config.toml
n_layer = 19
init = "normal"
lr = 0.00977
lr_head = 0.00893
schedule = "wsd"
z_loss = 1e-05
MLP neurons of a small language model. Each row is named by its layer, matrix (up: input weights) and neuron, and shows model dimensions 0-191. Each number is 500 + 40 x the weight over its row's rms, rounded and kept within 0 to 999. Numbers have three digits each.
After each neuron's rows, "fires after" lists the tokens most often just before its 100 highest values on Wikipedia text that the model never trained on.

L14.up511:532507557525541561473493479451481428542548487478529497516561495538543527586538531526485543517529437429544501543519535488496519582494459490502485527519558469534502444389578521498448466462486515504514460612544464470514522494535508549564499442555556496492464432481510475497491454447467473512460500526476519513500551429477538426522452512504442473517441560459417580489469461541488432564432455495378487524503507455454485436510577510507451459520446559463551490498525489553549486573543452501505508510513473485461518512490491522531528517460460496505541527517464494533518498554533444464
fires after: ".", "8", " w", " American", "6", " W"

L8.up293:459499510577582500504463577515531468513440468459468598555495520528493531492466511490467505489515494478494448512597522551473460536438495548490459511524523429495487543519523498451473553515488531541496479561510516429510545531428573506522593465497397548576517552462538507514469446410538483450448532477520513451541514511464501503517452449473487520429567522507531570473584624529483530463489451524527509499529491467470461545475471533532498483522533430460465522521553451491564495533459456472505518458484516470511577444539458441521480466499485489514517491479578473466501465536566504461
fires after: " G", "g", " g", " f", " F", "G"

L7.up40:497492498437509424509523460504533503505536561451473521517543571541504462527530458494459555456539623527492485577535561472520550439515470564496437504531508560464526466506504571584528396505414488500484483472498500516526502545429498487469452430511571539416509484454473476562434447549522465505498551482495491519600468433452475492528460493502496515495527446501459525462513473524483535550463478490444502488495472478496451468534469456472498521509474526511516405502574579513486598504473495493530535486516585518484549473528474472486522506565588477492562541559460489479471516508453516500
fires after: " s", "s", " S", "em", "S", " |"

L12.up194:446514464423610577494487458501510587468506552537504544525500545529443442476479521516554452532544438472526536488513505532420386471432533510494488572469440484437537505446530454463503475508441543465537502566439610516505535413449520483465528521515519483494465558454504454466499519559506560518466459484503554503515495478465463500515502484508538496435480476533520503541552562512481453528489450504462518507549560473503402455522484522503486555568549544503451534430503474521488508540547578485531441551484477551524468456549502452483536458522454536500472461497546498498524496548459493542
fires after: "|", " the", " Pro", "a", "-"

L3.up602:406539483537505556543515532510483537526493491484514440565484447521524502462461486468544599440512552550484420523512462481490487572486458525504526427493528565484542495482533481471483522558480513368502450454500511504500468517473482529488592509552479510433469521480422560516519460555564529456562499526417531547453507513524496490476504496572432453496563517532533517409511522518443523577484470469505509502500494516435501506517473472524452508496405535529472529511508459485434548518415470498456577506548471540486509484488580493555518464475443524519549581498476520537480440510450475530
fires after: " res", " Sc", " arr", " sc", " st", " t"

L10.up94:548454496525522554489517493474489463518546522546504497508544459474540565482540543472535392476514474572498542525499455512504495500519544480461481536512522425508523578472431522537496510473533513513482483491460497522469415534510464438542524466541512586530437525408431550524570530450500564378459535472550476481510519515426510479501558474534517519496461482495521513472482495411510507492607466459494505382544503490495457501526503522489513506542499465484451483478500489527526537493459414457547523473518547528495540503559495481510469562501436492472439508520547452562518487511654501512
fires after: " ", "f"

L7.up46:513461528493542542478508464538497582570530539437434486513478468467443497528458474486496473485538456469503491534522515390535475450474534553549504576505475499448483566488458547569445511533523507591553527488485527519490449457461546455502500475485477504506462519488464497524610525470519500430506504443485432507453480525503470429539527459453502535573573502452559476463549501505455543510484499530504468490544463514527532515417506421514458428484419533521580485525588528561530481477550484519472506463536406458509464557515510498485476495544593548472523524539468562561443503524467477501
fires after: " B", " L", " F", "b", " l", " O"

L3.up751:468464529481504508469423513545552468507450568495535573509469562463509526545520523504595435488508524418536486560556611462554404433503486435464561523530547545490502464525492423527430466488494528495493487515529512492490498505558552431503528509473503527486544505450539485453491401445469470441544525460497464536524508429548482497511523503543471518463482476480454455536502550480510447488431525520476556505562387478492516558442538459481520503516461536511523515499564462487435493497496433498551463509516500511530561531530529501479485515461479531521498528424508481606530517523483454410
fires after: " f", " m", " World", " re", " sc", " n"

L2.up480:494480512551560439481477548500549487483459555530530494407503406492544459512483490496471571463540581516471500483536518483503496444499506484545517450570545554504559533482474507471538550502471511533487533433506464485525565495557496587499470569481535501475526496538480476502602501458485504483470550526503504570470484526472603530546480508484452522503512531566467495560527532440460513527502450444508537458514470500441537456517551464411499461544501487519476477520502502476458403480505498403516520476425513432571452391492550481425499549506540547540547508540508583504493534501536524453
fires after: " R", "ateg", " c", " D", " r"

L5.up356:515507491452536520424530460550441526504416471442508509459447496510512512598586520467512581507473565464510425483528499447546511462482546573504524411476543537572449505550568447535509478541515473491536462457528590488415474489447477423448555496507579561504516451450447491525571518487543512435502539479454502562500515537474501558460481468471523475524495452494462524510537454429494444517469566470559475472507540507479426511501483436484466405486474498518514481457516496485507479522509526488520512485596439454514481485514542481506501468468520500472487560516547526569475553559481490469
fires after: " p", " d", " pr", " sp", "S", "D"

L2.up50:531524499464517540482551518497551509513408492497495416488504518501511467528449511557431474445507431556490477481532448519518509582580498523556457546514570501515543563540459476471527486471509499616490468504520487554514474502509475539563492487464441520433458512503495483406550551527501553455471494488517522473475559479466507514457489479476447425594495563540504578535404509555452522517477460504469465509518429464527467434534494480510443523502470510492519533437444518551435469448435542540479466564485520487526513579466568434589547444508505501532537510517503528453486448502509534524
fires after: " D", " O", "D", " F", " d", " ent"

L8.up539:448527467442501507521547460550514548559506508502474513470497496554428596571490501508544469537475549444558544466574496480522479502516553495487492577566501463501477522483566512541537455454510479524518436519439496550501367509476535524513466526574574485474573531526469512478515433487513469511501471507458472548515513408481504395538502467479538524531490449513535426450580539472461456483492482498524440486571514467546466503490490490495460452478525519479536479449442521490504548604516541504514518475513463429465516484516503465498479546479466582507526463573516516537404436491433522505
fires after: "th", " h", " H", " B", " P", " D"

L3.up212:541520548468475472495506530453498514418455564457498511453539543434541479491499464482452551561485477539517493483487555476519496495522463496517472488474504552476563536560418435560527456540495438491572590512511436475506479505553529453537530473494535515502505539469418492505463528476427540524594460476492493591542509437485464521473465467499474501551524555466470529482492504457579540534478570489512509490519495500418513513498593561447503498508515519448412517465513601516501473513473517514478550508458413415514476469507512494460546453473473529522440491546499551559471572421457524443
fires after: ".", "-", "ver", "–", "7"

L3.up93:492464513467517435485471473528496517446500491514449535527519536458535513559430560529492433538453468607558441469449480485456460470543481567554433567455463469580497543435501395529527474446518525501526504456478506471479544492413571523492545525518522534601525493497446495467476500525505454432556523512492439562468513456496498474529473515537415518471435509498493530553506520492503511464572559517483457486500449530546505457583493484457503499528527536484554571555501513506487493550502506450519582491493531426427461508540509512527446484535440472489589551543500466455481506535481452515
fires after: "\n", " Sil", " =", " a", " H", "O"

L12.up477:502555448480473498500454437479523500517536467479531538513524439522526460549503492492523504457489516546470531500547461471539453502520547458434465494439508535454556510419435479613463520524493507478468541520544564494436570444483526491460534499437562461452569464502561514514473473476527532547519511510503505470542506471558540478499497477481540489566543521592577526504496544501382456478542489494533539484520469475464538485523456468464590533516457518479455456484484512550506482471500457558516538498388452447489551485532509470515570498428593428423533433458529493500507572539524511495
fires after: " |", ":", " of"

L5.up228:459496531485503516525527463538433583499410484413516481467485461511504506500573506474521481515438543531497563584493521508447492540404517428483564494582476508479433561533459495515486392455467529504565492533466491478487492438529425533529498490532560446470490494476544479468574456505502485490518502544532539519534518455427491510494560486519501497558514511500451604505498500516499515516456511490509507492508458491505445500512522411465552431482435438529475538492554488498571517527537459506541489529506530512424558470490516415492474473542539470535579555606413543488487494516459507470
fires after: " sp", " Sp", "S", " S", " P", " p"

L7.up627:556508495435540502439536448521542499462500418420462422507509528504524517485495514535550441528521432572410509464505548494527503505483525510538470526495488436538496549484449500434496449497487496513556540510519588465469458494577494439434544538574539526507521440502467467588515504471579509504504492536471558476526504492443496459466436429483495442520506537478470477453486536524481496455448448514460478483577488507517559494483516525471472466428533503488516525486546459570533448497501592411514500565530456534515567587542476517474494489546522460440488531550442549584502496435487513486
fires after: " l", " b", " B", " 1", " s", " a"

L8.up309:451471529503504516435474459484494505492484417526487482562500533465469530452488438526473499450490471523492476488525401456499568473535482458439499532535433438528543452453562504547535487467496500509513506397567495561508473537411565531493533497453457502528519530568474419545487529477446472499432434511421586503498449517574474455506548465456479520499494493448511476528521532507481505552541465569472575482521479483551520428506433513500526537514504442449503503503511548542566559512539522490558503478530632445504492499558486506409480451517477478523486529513475473545556549519479549491
fires after: " 5", "6", " 198", "0", " 6", " 10"

L14.up669:442461440561529449469515510419500446565523475528455486454481528469502554555517495582508552513440521498453381534476489530449481528519499509563528506529458471500553472389504419563469545553478560507495525523528465523494407399475576550467482471486482432470479440546499435519498524458535514484516509518523480463566421533520443418606554513569490485522547533505524526531476565522480497511539525531465550468512481516490517483537462459471491574547526521483475565525521511481511532520469482566540513414491499481501518495489558500504511488452497451540506505494462455545527468536550476484
fires after: " |", " (", ":", " ft"

L7.up600:483511520461571520428495487439515454474517512483519533483548457511447518490551510456496483556499498468499488444524536525477508547486459526526450507488459517467511504500555498539548493547440526502541531442448485468423499506490450558416543469501427576529503529454387506526458521473464463484510509480437538532634512537557560502433497465488499412577507459487474530502552427486571511437434510418550526471488488563480529497517531551533480546549514453507478517494568477529542535464498442436536492497495514518492475540463507487527536499506462480517531532408521548455504440603530428478
fires after: "om", "y", "os", "ro", "r", "a"

L2.up194:439575452518539553523440569472498443565519505489531516527491549518496538551478524508584519460607513546460476467454477462502503494510572469508457490466570461490556473498493535546488500466503471493517565510537410480528501528503474531481513523485473466503472508450515481480496548466483559557538454441537503538486575467520454423521391494440495542542539501455504537465567466432560445574486493500502563523526520514445526482441531525469526467443469542515450476476577593508499524550521476530482513482441541470476476469474479573512510494476476501447465518587542524549543554540583433482
fires after: ".", "–", " t", "-", " w", ","

L5.up248:515485464511532526527512564490549580440515545448531519523496537497485528462441461490542452505448464499466455541434493468443493454496433475494516558470429547484533539482503572525429439533510482432495489481588524491514519528520481475565546509495513484478481508516533512504482454569532509494482510513554499519504548548441505480532470506438423463488531555434490451492503488433454448447473505467553389529484495479528462517489517518538496459452446506538622494488498495555457441594488529554475542526548394524554587551535530486479517408482510528526544486490495458568531497568530520473
fires after: " m", " F", " f", "-", " B", " M"

L9.up70:460483546498397490529468520526509499531499442582548506494455478501505537509490472472472506517576509550517528495498557493459543359505484501520464545508430490479442498550474527540579478501506492485544540604469472536526378531465466507497472411486485512438517529542488474440512519545487479539511507481519555483483459547510423490511495552529468494505493458426492482463537459458459461486490554482550555500585547446441538505505521537542526535482481482456455551515478561529494454558564522541476571520453446460460493483503524493494555454538528495433562587585467561500468492482468511480
fires after: "r", " Br", " St", "st", "l"

L2.up349:464514495503500527510486438412517476534569562503525514458461425536530492505517505481481506557517574500472530538518509411533536493484474520445528500500542514501488533477461515492552451503520570533485458508582516449537480510466506525556532435478518477500503552507498545490512501512599533522483498475559466455507465529499514466447520528512508453415460529481518487475422522492527501549485510561424465562521517444559570533482486463591523483542474504504487404494591430469533540498548462489474457439514441524534509432483594461474485448568477503509463474492482470537623487412458570554
fires after: " (", " C", " c", " ex", "\n"

L2.up474:503481493565497510484498501537513544510497517539496499460495512526511499489537425439427450437466560507565481521460443477458505510517485450502486499511546477534523532527484517479560427587515505428545489513504461443458552590435496510525525428560560487504502418438555473468517528568534446488519505485475507500466596546532554528490518481488409436522521418511491497570535546455471429451463468500538512460522489553556494514543529529551484422559446484498616498495524459480517529481532534512501482515485448511434540497499513565555512466489498503599536430534511424511512527538443542510
fires after: " /", "E", "W", " ne", " re", "\n"

L5.up612:514575522448516529563552510499503507439500509406551458466516488555493443503524467468537557503510553462511518457534454486504508469532510562511512529489583476556529551452415491524463588516516448529502497454436547483522468434482553507552538530479469468461521479474521456482521502485478482476552531420504440458541512494399496490564445514429437506458476561521485484499472470457448509442493420477504507442499500549470590448512508509423534500558472506473455525459557453463564528420483550419494529499464538512524523503539488530551491511489509494572465516498506426516506488467488621462
fires after: " C", " H", " c", " h", " R", " do"

L12.up293:522514504504470537550493557545510481458485578525575434461535534409488490523546484511561484536475451503491568469523419432563464494529477531465483454559504480498510523577565556541537456582515508552568446455510502547510484471519471483496504460527516482525477515510437509533477534487523466537487451489471447567534487530444576476560504557470500546421519491515495503455513410540514519455480493545549542486456494535460499500547496512461524553462446399469507427528461484488508505469442522445588494412478503448550505464476522545479492488487466479438491465575438550458573435505527537478
fires after: ":", "–", ".", "0", " |"

L5.up135:479518456460511481520463537522507510461502488440445463515495501516520537596427478471487514576438453528558455510493580465461474536550502398427508521481511501499524544599433526431533480498499517425479466510493529416491494482554492530442515500547591533436536529402490533527494456525534524512419493562542545466525488528402496517525493478521461509498529487445492499484506536498484505493476471463537510436446493435539507479479513493493514458486576548565516492500485606502471502502450510461476506556468429530499567548519542574557441526474470490430529490518441565494464450506545533502
fires after: " F", " f", " M", " m", "f"

L11.up115:481486478526509515497466534505514533465458569504505455504507497471488457444560557504481430447571563602534427507524482506484503518490480527516492443567470605481547511532463543513544482540491483476452474489506484447442481422462482467475531576522579471574579550488489443495531481556501455540441477492519481515489486473504512471547503428540435527418478539483504480486471603515512531502506490446442544535448524482485494483468461416462376460518552545412532525520508487461468526454537495535470501519497491497530486511528448439534534496478496523419498480507468553471461611485506446530
fires after: " |", "\n", "|", ";"

L9.up697:551461489476544492497513601455558512442485536451471527534486517456439542480511523473568454555464488491538511464456561486493492472475419553530489520465490489493527477505515504572442479575471475594497489478532542439442542468461459445446535536497543568477474515486522533432536517530633495506537466484493497456476443471490470551584509523476517488461521508511529536543493467580459447419548524535548546482525539447481524437529534470501500581508501496511468443530510487489484462566417504456506446522463520497509481519532479540477532577537454535498471539515450480424492581503577461557
fires after: " |", "i", "-", "er", "|"

L10.up589:381493512524471511485467465450475490499491459484520522466523436601481498532495514483453480468535468534439466512493523499544581538494527530471575514521504477483523475451525576522477521437481546524521553505572435499462535452506520450546501566544450534528505483547393484551508418458562483481440473437497550520498519493536476492515505479414510429488534504421513543541482476494523515514483444466478523506468492465473505460503521482440505548494483499513569528488442487547495448517484514417470550554565548595508443539533587478528523473543520447428526488531406449513473512532511580450
fires after: " 5", " 8", " 6", " 7", " 10", " 4"

L2.up667:474503537477489520512544607515597485521500455525473504513513493538487501547494454502559490559458532493492562505552565502443458522512525428472448488486517420459496468500460456506483464549542487498511570467412448486494498548458535468447443482525416518478481531500594490508493454470529606533496513473581482421522519462501539394532550605554469484470550476577467520499543506437512500545438515470547543518486535464522475467508464495497558514490470550481507471486553580488556493541497478536464467490483493534481501512450500552494518482525422482535466461447537474546573549493575456509
fires after: " w", " t", " g", " f"

L11.up396:494454525571496603476505500466493547560445484496498425487539513599465510442502521558506548474450509533512518449504461471428495489510492521552519485531513412442492535503439473438505479533513465496552456476475522568487429470491575456425514498447524469516550463474479502432520510488539475508496523525486442552463558448469554505515482505427489504455511540569476570529464532474535544446530510493559397528489458411557463457494561475489497535443488486494521590498559507536501500458515485459542512477534467474486495496561516412530542532524557476459472504400532416506448520525481521516
fires after: " as", " j", " s", " ind", " J"

L2.up269:508533530520514501396423511480461503453495529517517467549540464485580572502558478542453421449482498484527512544401564415491515417459552468466467454525506450472600510529460519598509540507539539521516536478529522484428534478478482457486417447506538477488504516599535445473507476425507486458464490496526620564476453496488552462491537508557479503527547529504406456448525465502527533487510496481530511550481477476467539553443516464452547511502499536455549484478512513538507480488522440468480513475504514449459417542482483523506449497493460509453474465456531519467561544506476484549
fires after: ",", "\n", " |", "-", "2", "01"

L5.up393:478518470447498476461443473448538491491395527504546461549573585496413511490509478420457508506564466541553559545425529446488561455518514478486480493460455532495498461549445509471519443515486504433468429512499478535545504500530530529479543484492521533452515493456484569467425492520537516573512430459558516504521520437502529443533509527552508439486598468404559487548502513521511523501409554513535469518516487473481490579541521465438530512434525547480528601503502456573472471519502568535458498464461475545519519468501489471501516463463508563490497481531527494573503475573533492473
fires after: " f", " b", " m", " F"

L7.up575:525486501437487439530450548498510487464481509460464499512519484499431523549516484555490482416472470532514493475459534452524467476484552525519604499569461545492475514504456528491474532581496553531550414488473494503479542517538483494486519542472541478451516559495432534521498560538542485466511547455546500534487463528544476501438453457473496451425472491429485498557533421512484475436494482486567492538463502536513456488495574543577468475571485422499573552609501498583453501474468499459503506469589510478435576578441497484569481489487431521497466506488488535543536588483508483447
fires after: "y", " T", " sy", " B", " dis", "m"

L3.up695:447487466483525492478506526450448520478482555548548446506534523454552537484466501526526513543484434525422537531440494469551499494547533579428478528517543479510535481565588518539513552501496487570503512527518442488498535476577506504518506468424510586508535530503522422469553533518531499594452504518462504576516509487531487524466483505479485505500499450421424486486543483509498539557480571480489514454460536490457500541548471485485492503525473502429443398584518468520513491480427504444404493460484557500465476568513417385487521538506443481522451441501539524525559537510558515520
fires after: ".", "–", "ou", "-"

L2.up231:532467477527473551524484525523521461556492482499538495582503478541466528473572480488548507451524507479452519548477441434507516526530492470461490434457532420565511443462411542504532506594532471384494503548557489476551481455457518473586495567501497493425482569511537516495539481540551460487513579446518495535501493490473578479555522468488498531425524420559464485533444458455490610483524492544520479443532543501499482505544461525490585468505492492526484524500565484467446528487484553436522485423521479487543483479598528533570471513510518471507465524487479532469582492491473546465
fires after: " c", " C", " Con", " ass", " const", " con"

L5.up489:517550471526457526518497526458488541510427510458471488590480495439496406499519457557479494503459457511527491498419528497501539453505526554490518462520577419506499496498490519523478442459522494496483533558571502484514581497370416486484456562548497520503541487506497498564497458514412464493512512589463503542450512520516491494446425476472521430382472509441400475552607486535503540512532461565483497500489531547548485525527455480502522550523508477462523451518523443495514535572554489527527547495519534495477443490459503445477554491442445482521552475545562493527516530530482475519
fires after: " =", "\n", " the", " larg"

L8.up599:468460550540547496520527449490510509452442515485515401549481597449451474548485518488509557496453439539499450549561480514496453466454570537482560504448499518459470509458481539566502494486531503537571524516536517484444499498514513447487480581444503510534447524511464501479524577569535495453581483446482523520479530571509515472500458480481505433538532522454521498483498552539492455527524599517508510472579430495502476474474533534474545451456475531434477546502472463509463581477541495458480522484511512567503492441525481518440438600596453532415455542497497570461506460454483477465
fires after: " B", " S", " s", " Be", " Ab", "b"

L2.up698:557489463533434475541482580541510450526413416576533411511540419482485511524516586501444547505513495508525479566438510512515486554500458499494493465524531454532509480545472483588534595491493476516472493466477476555534521507451476538458559443492565524478495496570524484501535538522499410455475468489525447482476489452510491488525524515442579410480510576573457563543474479516476546501516401541540494487537515510538524485504490544467476494583494483524526507489585534484512525478526465482524534466403490560506580436495492492538483503451535506483513511412448475477527506546472465498
fires after: " rec", "oc", " reg", " v", " ass", " V"

L3.up378:497482504504416542469493479526475559516536530566502515489519558475517531509483514475499499584543498473569454506480426557530472556566526472559492536463545476505433496526523508528507464522477491483502437526519475526449512538523449533527559489524566453473424535445513466479489426524512493442479530442449509477471478466537485514430490484582463482492423440577525476542462545497416513568485438476425471497473484535513474451542513455452571421498484491533458464545549485526583533538482485548516466499463406451501496520500578422409503464418488514455550555529501545532503511521540547496
fires after: ".", " (", "-", " p", "ebsite"

L7.up263:419476560479463459498492490450506501507506508512462463518547457571530541491551612513470523560527434491505536502497460510511469419520491405509538424461490513485488451529478462519446445513512486565575467512424566509500531464470496541414538503490478517522463514551418547504440519500507465507470487458497459491518393517529535461549589481565540542499503502486461479508523484447493528518571469466531462468505445492494462427558557487511469570462520473502598498593523536486508543534492498533571503475532457500461493564517514500466530468501457489441569488454556510533454506569566478531
fires after: "ro", "\n", "os", "o", "a"

L15.up423:472450505488494472496485490458496540515486426539517519509450479496487542559565526488471539511490552510457473496541493513504539535514428447581537573547606503490465475410513510508504430479464452542550448502503502401456501499465556526482501513518476509471559500547471442502549470495519565538550542541511512559491536550478475413506492552589440474535487437528487471515507514478498559460530499457432435459487520487423515520524534454520435572518553607497548501478475500489454467467527506537560465464493479450481376504445490480484422490502453537546519523509509583467503526548525459537
fires after: " |", " 6", "9", ",", " +", ":"

L5.up622:477483531511449478524465545429513539467385490480529502539544492437484484539505476426501448530463458520541523526541516541488486524553505440488378528468533495508550503512473485559450452516544534450539480532456505434469392466466484508487501467540571459444538536473581496540485448507512529482513540558559511483443485466457500469501504513530483555493494540446553485479498510562508539438476468526551450523539460437496525545430471513477491517507517552526586565537559521515443452533431442565457496523548491475510600462496494476520473509517483512542484577385481492545489502542511480456
fires after: " F", " Gl", " n", " W", " Gold", " f"

L2.up223:465558471559533526541525509575526485477487496517474525530480490516474445501556475456452465498472533518535452504548481442444515497533552498531534475538508453450565573501485462487478464516557518524473542469559506457425589511416511533477503514553499568507545448572515501519516493614565424568472548495478528529522489512527532442566555554440460502463559430495511466479487457570508422453451430472502440486472483471544486516481558556487533491446502484462523528502515465466461497556531516545532605534511410541528536539487562527519484467466513495480532546511514418502518521528480581485
fires after: "W", "E", "===", " Pre", " M"

L5.up126:457533477512531518492586442577470515523464482392505497549535496500442560490530449531519493539509557468534439509463506474480492493480506545552508552515454493533530570502566565471512431522527573507511487481499504597516453522533458534435398570541544452546427434494604503525494441467456491528584501546515499510565412482487490446537486541485540446516496503510476502475483524492398464511544499534529434526489514499501492499518552478562522494522465523559519520482497493454438465472506544470548452447486514474470542520557501461445477487473503571437502551469566451546440528529515494493
fires after: " Ch", " pr", " K", " H", " D"

L7.up637:455501501461484550485486446528490505497452555537558469545495443464552544474523487532514521533490471493409432524571526481483489560552546529474510542464501451507540532491512487589498514480457390513518603500478518514439481511386458452516491557512504565503590481483497454493565446487457575509555481463467497511454538529511540476558505578416500433481542523555488530517623495497487442575510471519511476477459534459481487479552541533541470484497512507519512507488538473458496473513474498449475548437511489481455535523526470481515559504481505482513517510508550492535556366434549470528
fires after: "\n", ".", " =", ",", " States"

L2.up353:476518501487461552548445421413504453507540515564490546545522530469530499572508539429551504424469562554525508471499527488543454490515515476518454510500470518503543480463471442568525457448506499470528468583482510522476476525490460503556505420552558534490518528464475576553533561442529467467569468457471460553450461539524476476472495476491515567496519408458518544574434557437473455510465464469522509425498463500555540542495561453478521453569501523545499535532592456450423532531501501493515496506473421542470472580496473521512498486526481558480551526524467472521513465525573560497
fires after: " (", " m", " \"", " acc", "-", "—"

L5.up749:467578540537557606521486551558517488568523465488536486415511421548552551472478475516544528464527567531524439471573455467553478431500477549472538526474512498541505496514575531455462501531517508506526526459456512486530479505490546488455481488472479464529488463397534468461519433504487528487453525519529478476487512546522562478535477512516546506572511515581565455458482477485507403547429479539567479515485463470466552564446485548531484428478480472501539526434518480427428522573447507534494530487567524526529477495540429432512531507545559521511517424456495475488460435478498481508
fires after: " b", " B", " f", " E", " t", " ad"

L9.up183:511492511560510580485479530454468479536416489528459440521504468425484493535527504566572553547473488482626458488495549510477524506440447513469509513521517524490533513515554509549527473473521543437436524458483475489528548494492524489491531526499540576509537507511440490556506513498482449454551491482478520444474514457512501467588453439524442489572466497487439522522565552460484561488554413488515518438479497577497489553497463438521574506479522479506570495457432503486517446396476448499500450508486453512559533504417533551436469565482460489452588489496473452426508482525502512464
fires after: " N", " v", " n", " Vir", " V", " L"

L2.up533:534476571489556526496470495540518474508497531511452506562458483515548499495579536448556425570541495498534477530454439525543512502513504474579503451452546437490551475426490454419491527492482502471492463473517485473519528572539471511463454515448532513437465491508479485497481508475445449494498518543480476497509496597477507443534487559558499467527537558494487484501480480439551510420471483488459494517558490552465560553438535488481512552433543456455518561400434518516525470526438427437573559450446483408535424509471453473448506481550491533529451502474499485511502551429529460563
fires after: " |", "\n", " T", " Al", "01", "2"

L8.up121:504488476528492479468576486486568524449521525494520529547412540420504516449419530455518477505481464501502520508549450507493500462542552481527430568567477516494490529505425431477558489512472575457454543508552472520466505495537498495520447527497433462566426504436499546572548440464469481444453449515561549478528534444499568480473486587562464483483434526448578520459489546517490486527490508535554439482504526416558485435480566499559497526515519429506465485490468541530597506442495470476460446502465483511475485502504531458572556493520467537467464487462486527486503484481539483410
fires after: "ig", "eng", " g", "w", "f", " New"

L5.up427:544535589486478454534463551511555476613458531444509480437513554459517575529475478481599495526476448485508469483484473518474476513511539524546545598507504573577503551540556517531517506488475529559508523524510453468546475470499478514464529465497469409469464539384475462509515512497489508497429522543575477503443540482434468450560496536496492561479571480583476472502484511466506470462513444475532496509494470519481486495537549414522483395497494482523476515480535484481558586519453475522479484490494378561510471492512476498478479468500556444448538499483439532445538479539522489505
fires after: " b", " B", "b"

L3.up514:502493478481520484426467530554446476472517479494497503511480522551520526537484468535530581475404515518514522457515511539406500430532492522559492489553469498521517441499390530521460497495469584556437436476497459490527491480514523490494489523452561497542466500524518440504488507507556420500509481454476539562556512421525545451501514510504464540462549528479520477561515478450484582521512498553510466579584473500517504524502428524538531482576443463520457509498553471473464595549489435457439577524471520512506500497538535415516465485497439457483451562566492463565603511525455486525
fires after: "\n", " N", " l", " W", " reg"

L3.up767:454482511455488541459545540519477498475530469518427479519475483501535405487448514517558555497485511456562464526456489462516488491476484531446518509480501460517586507513459545443526520525478512594493559553513465528559521541562457499549545550493504508586446516507479472461504504502537441455471498454428589456523552455448538484479447467530474525507504526516528445534499503535468528486503413463519505406555479454540584505521499560543532486470509503428467457466526466437426474540520509467555496621529495496526498499482519528537546556580504538601529427478470536465480458504564514454
fires after: "\n", " D", "D", "O", " O"

L9.up420:475460450521569501480468570547596558546495523524558486480605517519456581519523457520533547489497449489530424487576448511539544495484469496493534584479526532503513511484520482533486547577535509504496555534414495455512504467492412470521472500521506514457506499397470451424529484512486480451488459531510502479519465483483462433490495522572543432516483473576489518511549575521459433438448438516572544546519503477506442462468506473490453464490456462443533484447517444430511517483480462536452525439529560491502497480580548496541489524475514460491518523527448440522445503571460548502
fires after: " t", " |", " T", " dist", " F", " f"

L7.up745:481553484519560434510556487526497508572504539494492538549402503532543463557514432533445552496570522500544468463521491477501587557504529487486568464525526551579489507478465477467503517533492497479497444506458517512494422497542489531523517537504541541446416514504474514472391440514473501487495478528427483412555440464517547440489465528508506508463493491520531493483527579479402503456514513516557491489588564479550491502439509458420526540510535545482517427533491522496559407483511490438466562447578508480489483517464462564517517463428496491475450504525441467474468449493465475458
fires after: " Ch", " st", " P", " D", "Ch"

L8.up200:510445529514554466480447539551438490510501467496391497539519545436571503470539479615449485528513486559546472496562524498507497490571495479543554520542425417555508571431424468500537534437512473539544439520478490581527535445505487545527524443444464446513539501406517494480462430508525508499491493386509474437510496563490469440550486501477521495493460483531478562478547528479460521490488463488531485488433483476565491512525472511504479490500548513524491533487477597458494519509585502477475517441434509391430491453526500525490466484504482507531472579483510483507481497520498532456
fires after: "g", " g", " Ph", "ed", "ol", "h"